MLP neurons of a small language model. Each row is named by its layer, matrix (gate and up: input weights) and neuron, and shows model dimensions 192-447. Each number is 128 + 32 x the weight over its row's rms, rounded and kept within 0 to 255. Numbers have three digits each. A neuron's up and down rows have the sign that makes its largest values positive.
After each neuron's rows, "fires after" lists the tokens most often just before its 100 highest values on Wikipedia text that the model never trained on.

L2.gate795:093093120110159142117177104141143073121101201116138155142125141174082170118129182126066129183168115102077067143131142151115079146168094119087138096129127110097128147125039071144164159148116102136075138118151195147110149150106117146096152128175200068173161156041138104106151157094184112145113142136126139170153105135165155134106142157171099113148162120071113168191178171120080147158108123123155152186118124160103161142130064109138142129088125169134129121132170108153195151109113104121129150157194074145121158149110147111105204136153154121094119175140104171152148121145148069126090053150132106152125157112113135126119106097106125127162139109155136137167117146050131167127137140150182163195090136127212093122115170118117085151144154143110135112118121126102118085106131139
L2.up795:161150101099093073155150142109131100146076174151121172063102143084131143127102106166081117073133126133125092095141172101168118161152138090060146192156096093127119139097086206142146101147096151095112167130153149117120077137125131127116127146136138142096120175106109080105131192191078121111104129146105184197121067157142126101158085078183112077128182165138122163058125121112107122138064126096110133159181087094170208143145108146153126128101093140137171124127099079084097122125125132122181177098102098116104136134137135108127145144129078136144130168136083157147181107131138111149129125128116109081137114175119156162073157144100097157104151144166128115189125131055136126102137166145112099106125223078132141124067093115171166179114122147138034167115123065144128147149118126
fires after: " G", " P", " F", " B"

L2.gate1420:119164169137152152115100131158127128112141158143104112114037156199060131122105099178157112103146116127091125134138107144062102106130184191126116110170129131153082170132105153144162086112158180172136147111079083133101075098159078134155105201164147089066122115158138111137090080123121144129106121069141086188126121120044135112109155150164160133157130146167109179154110154132122105106147174063117156090086077112180103129143124166154162092116123081107143132121175142149113118134101111067084041135103162180157124126133102213132155134144152167126158142137162146107128068120080090164084082107089153114140157151108141133117130156140092119123143152082163151133126105163194165123168150122156140161129179153133154042160081103142154122164214118108150157063046148033173090171106121
L2.up1420:125138090072122103123131075169100134146120087131153138117125104200112147164142115168182133063136188050117125100098206149153110098182147176121136067127143159127127158217121096162110115111109112176111158107040163130090136144183072127119107116116145084162101137122143126114133131164128086118040128097175153143126066159155090113089114179169114184093093169137110160115137129142102119098087139140095110141066144161164164125099099159133149147105124083118160136120150163127138133117100119075140115137127154171124157138094104134174112061108143147166140159149181143159171103155131151125134121116159097163127192158142095103121137144123197164141127127110134154196092089164069168099138210119128143120080125113113098044210036143088132153117128081100167176095108122143139184113079123
fires after: "|", "\n", " (", "-", " J.", " c"

L2.gate1743:112166126075111195056135135174149144109091143182169107085038121148139135125169118195126149079113126113108143081141152162127154113127106147122136162157171106105072135144138125120178039236114140141113108148118147106058106094142172123108135132175125095080151131138110105181106147129120145127129166137146086162082113190081135092098140105157051057177132109118189157133131144088114132161126140070142105150119109127149186146141145129163118136126139123131251133116115182165132159146115118130125119100108125168126148151138103144163123122173132117113135125143063123192165052129114136160137127107115171127136102131136171091084127117053077146124111106124094098148127116061122097108154134118213115140138190101172132087152146137147136124131186134123085171110092157128141142089106127
L2.up1743:159139119140148158154115095119136131193139126092169106133163125065121150098156116142065090118152087113083050098149138152120148140074080161071106105140169140117162112159087153090115114211099117125146093171171098019135077104220109116139129181139105110097122152148168147134092086153126130139116142041124123139084153100135148162100100026128149121085114124096158117158107147147130164138112144114170129158169096131078189058120099102102116116099130146103110149072105126119182104099132126156109165118098126172119157090131076156062171175143032193127136138149090152049125137136233100133166164101060121121117117085174107076173096152101131141178127125052129176166136152101181149065145204105113108130162096197200104124107108099130182141115118153130121143103137083174147141132161171
fires after: " G", " P", " S", "B", " B", " (P"

L2.gate749:097117119100150126099102137118119111090168080136164126141150133136126146154164082133155194148104074141164167131164168080115173090122199149187109139175103144135115092138225156133172155166159174151137126078136161109105121133125041106160112082150114049137184118154158117099142122081109138096108063109097106101120114154144065129123166150158120165175093108101138142131169159126193101164087125116110183137112163151209125118121142104162120146099088126102126125066163166100135107092093152127131114128076132091100129115157144127205128141173110118160152108083156135134142104056123115119115095117146139151083191087176072152119131083101101118165107148142166136123160104185115144161087150189160121139149145068125080143068163143149112134179162125094185108121098129140189116160109133
L2.up749:133193133093144111154083053122148095163123107090187114170133138138123158116167139121075117115089161115128155144157094139161089107158102163110117122138171116071074089150164051116140103142139100135066141143141194152126124104099118123129136173140151165131111139150136082147146083158175151135177118030103136129161117062045143091047074164168102105109140171137194126159106162118189104140074155115090211104140161027096110114120153064088068115106141158121114105163133135114151139138148106124115168104150143124075171131087105172137150141148147129130072131115134150124124112168107103160153143083132120148145059151181192053195117089144113131143160124143175094140124126156190092123097138152152196103084094143189074104152137106136104108119167183121132147171145115078130123135149076
fires after: "\n", " \"C"

L2.gate394:172114118135152081163134107181109142069158153140144126166166125103139130169161153167106122147218152132112132180116096098147132097115066185109134192138102136200182094163135110114144120051128162044201126138103137120192138088118108145110125101101067103112124068134047153175165157132145110146141168115194088112069134135139128148192149090166092115157142093092146118111133112128123150098134100092127069136132162102137166080118139073160122097100115137174132100103174109128109105161052119119140123108121109142133133151120149089139123064173100178134079126155150132120144147094120190115144104085162106151138155087142166111074157097117125093148115089133106185134084134191142131122098106085132083112155122143153106124142092119115150134132176121128130117179117104106156150142144134
L2.up394:078127157157114069117141124146072129164136081159225117180156134103189129074162127117102165143165089113185082112114107118106114165130108153204152069170071161125176117140183131118176117141187152151151119099135187209170081098121122108170135130127081155103122182119079137233140141109137110169110096131147129122102128111093097112100154227127159088147110113137156103102116174185174088109119121125107100096132126156118150122148120103137140131089109105114121093107188112152129206122102025141104128113140152074122173103154060136125127098130118140097128104170127073135151089177161140168126129094082152025097100126126179134142123132139169118140124133106194087141151123214137132147088127125138092084055119120119138098139157148122116102118114112160187150150082091126079137171100128
fires after: "\n"

L2.gate674:184154104156134168166137092163121154200085148082158142164087143145095176195143131151128109124127069128140034110141095168188122135134199153121123144096137162141123140148083072156139125111144183132150165119177147115068120173141106194140089215153125109131069128118148103118170131121189127172088175140182120154111107144125100125098135140212148112147142129146131149121174169158139058144100136092180082124141092108096112068180106147144155142170139121104161207106134170130050111140096080073115138070128115163144083072112121136116171078175092152194113165159121176120130115116080111137114117118154121164128079135114119123102114037097096184116130125109140066123130125111080102162125128095219220189172162101128122119125138108166128150190154155111169141058108105076140092145127144
L2.up674:142096148154079132160100093133204178126119154102120098148137119110129089128078102152157124092178154165131142175111084135096096071054081163173150087148134095065119142164199151130161157141154079196113094106091096111127176119160095119155172146130131151127109078172103133173136100123168127165142105141123071151127102119090112142126119195087098121142113120138079195119123099116181172077124172146117083113087155097147107144120217093165097101171109150145076093148145119144155188134152143162147152127101132101131088161131163107141126120098131130078119085116060094142154105128127113142099184126098127125102178150096117142115146118120114101103049150180115100125104178137151121142102096108091174121120163111091122125200129113063113078122085076128128103140089093162142164167105124
fires after: " D", " C", " c", " F", "C", " d"

L2.gate210:132155162106122111138095112169158114058141149127171118127115173133098094177138146146086146144149127127122153123121101116152147162146104123140191041073140146154145171154193154115182039128142195148138088175094131157137131121087117102122135211158141112131230129114093182144097146163146123102118114130096094107163164166098132129106189106170100104146078180141129096168131134132098131171185093125111063100081191125106144130099109151162028148122140161112130093138079158164123166112114164106109122114123167112133148170121108160110063085128170158098130094139131122119156130088145101102165165132084167108122123141127148102142139118103095144184123124152096124089116132119077162122149149188126109109076156066089158092177158139134153107117129116146153141081145151129154219127091171
L2.up210:167139126078107155119112129103169134097149076152122105075063116112110134115157130093097111122123184118101187073146046136140179161077132134134234080070112090198155091169116173146166086200126150069149174139141067155169108148105167130129122156149136158091164121141083128137115133180139135186158087104121105126136139166117144149107114118134126094077101119101142103133160155123109127122174161127112123054085121140153116157085181097177107131092157139085144146097136165133160099148103154110195150111129126119097169147162131122114150140121118121167113093142123154129135195102135155195083194093150100032152113104123109067050160109199077098215158095154098141155091137115137131098043161172100072132153155143137084172154165134075158171113070088096130138114157139148143151140144153
fires after: "|", "\n"

L2.gate1339:144154157161192147166163126104099120136113157109119145127126152167117096113136103144070163163106134109164087123155132144086109113156128126102078191102112109116075124128061136180119170141131123216105116177137161109117147100129164134163126180215140097103095100090122106114140085133123056172131151120136123179141101127146097086061139090121177118164146110145152152230133094131092196146084148116129144138165055123172156113186147190121133128106138077135148154134128077154099128146140157136128139133158092126130139053096119144108116159163169166109095113148123141151138094134161132116125095173108093160082124141116111094135091109075115151121135109117174090123144126090136121108199122142127159154119111185124136106112137065162110148142181134120157128159104088121172146140135122
L2.up1339:148130168151166135171152106145096117098143130110121188084123068105101122165115156134123132157114138143086118144155148158114157164099115109111092153102170115062100170138096106153073149155114180113136112136135119134121102155145157103138146159154118087103128061101159099135145121144071074098200191106151159143135132188129094054077171145126171096155136108085145143181137100131098164190086122106157118133166122119144116102136171153134171112160152111144128177097127087117117174139127147136100145060128115138094120105111101082105174155163149195161111138158129128173108180130126135131131139110149137144133130149121051105140123135110138228094113084142162102099157200147116180150161153072232117149123170167155078124120109062137138154156140141135149089145131102138140122125102184
fires after: " G", " D", "K", " PL", " B"

L2.gate141:129150162052159174188089057102165140178168090112138151183085090173124159146104120131130166154175106094127181151099075169131096131134154105172137122067151173157134091140171129141194163154142121158126140131118070077150091128130110109133140156183137101124120043113062122128108105122132120136138118148156087166144178118087150087108143126162097115120129191157145094092134146165138080101117036141155114115119134122157148186133144113176154126156119162110122120130158137122134112086161120057115145132109163181089149171126106150126149094161119130116097094134144094087175049101178110187148144103100113153184127068102114135118157090145146094157098123126126100130154160149096144096101138083143131137150150141142080109149158114187103151167153080116199126142108069094157178129060108
L2.up141:113102099152150150183118092141129155119108123150090097182099086140149132154111120185094129081171114106109116135145098155127134179114142164111116136144170124183085124159169150114127128156088176101128114165120168053155151148138138145119146145122149059100154126145088144177170126115114100182118106134140159140095130116145186120105103075090109106123093144151124134129096124124135149144141121131145179165107111120122122147162191122133102113106136137052102188083094146126147164123113138088189096123126133158142177196151080187115070089153159112167125162110140124208154173153130137149115159136104167146062082157159094108082109155077108171168067142138085161141039135117072160154070130195159056094091178142091192162119130148153140178119133146140135135089173120150141142096122148
fires after: "\n ", "\n", " s", " D"

L2.gate293:101199146095116104088133098104115208153177146113126071126133154126152167077120113160154143072078124066152160137170092109131106158142136126165121105115112203115157131108138126113139100105165152129117140090136143162093103093159094104105147121128119120068145167102185133114103159130122108097154120113136126172128129152100115139124065149137123152127130179147107140168117169126100129098136097074087125079144178113104137144135143119131131078158117143165142078132147145100164148111133091144096028110175172130142129124128080121153092107086104132115132108108148071118123123106145161119111124045119177157112064113212190121161151123174165119116108138119168154079110140183124121140116115089147140122134131152156112163116104124168195167145144136041129122109132156135107096128159102
L2.up293:108156114067096125085142179152137165135149112132160128090080122108153135126168154153148135124161117161149183070133135143167152160166137162117163109172122139119161159128161150112091096150160172116153138102097112145078119119094086113108135129135084154044118151110108123139105143085093080114104128125111135144128085107192169154145080134186171087115165154121104142135143167094126110139174103093069062044102166150157211155059163156156115126082177154124053102089123110099187161122114131142157111146158171088127155127102100167143127084085106117117117078022148114073088142063161113159127148120077162106117156100145195096120147126155112117114154171123132114139119160086171140103137120170121107081120163094115129154158149143173147147180107115122174109128125096082154150138113144
fires after: "|", "-"

L2.gate1171:255117148092180093198142152192134138192208148117115125116103112127164151158034090169128123142180145141153114167067123137092097109089114132116178141121163147172194106064129188134148126112077204101211099107138119116179171114156118135159108123103153131107133124121085159177098104187107143122098108124110114082135157136158086136141121124183137129125064136135135134130122109142104170118128114096192089125092141110179091126111100122135140123162160154175141102112170153132130035124094150161132106123175133093072152093130139120107128153102078152204147118131156146150095110146046160130118066090122084124149111121148125130084074119123159100138122116112129156149096120140089216143172128099092112122133090157103152127131110136058141120075110125117144153096116115152112124170145179
L2.up1171:137155098076158073081129166148146070118107132139108117156095100144191214123190152114123117127113144104132086197170196131194137090164161175102110086136155115096071149126116067146140133146124154107056145120191169158094128099060037151133114095222148131066106115116167118128110121180203152147132125138130114126156158117097136156120154179106153133194149156133149078172135157123121126156143131120100159127118139130146135120106113127141136153138096138105161146119096140163081150115134096085075105137123187102104076142090088115158136145136131155129171133062096122184135138126154175110211128123154143164117122110184156139146125188155073236115089096130165057144135089172178154170128131156127129150160144124151142145188088163084120105101179096115159149150162102136077113147101119
fires after: "\n"

L2.gate119:104158126126081146089144168151167159105110110165221129101091120087124150134125103143137152151140167163128113129118125165126152110091043159180111150149128141121150115128115101170172120163144084135068174113144160170140134106167144146121135168163136079128141088148086080139141147106168136147154128146137150134123141095171141116109102132136171087157127159084167203137138162141133084127115097095063080102116099087090112116126176120148131138122131159149131106095165168063147214079113140133122118134140136089075110126052107138136098137157142163113144157116086075160103096141113176119111097107084179118204131186127199130111184044058098123123174139140166135159106112075108120165171149190113142161145107165157116179162172189130106118156161142095147164111121125042181176176119118
L2.up119:133137152127080068149133132099103125198114142187116137165149142173168120102114126113116161116120100110172145142141098123155103093139081123160079121096129153201094172107136063139089115150110168145106100161114137121098127096135119157084147182121156134109121120122066057072085101113089144150123096174194193121124145177142135094174103066145160138107161102089101185141137094122092169049113134152180134124131153114077112115121168129075127134110126138093100152110115101104123147083134086106143111066111127064121160087125099143186113190080123092155107143161142112157104062106153095096141078138135160164118104165132085104133140083090115123105128118121104147084144121158124079106144132124071119137132084181177157102168105113066101101141142132089158095118108116093178175143125159
fires after: " the", " G", " B", " \"C", "C", " C"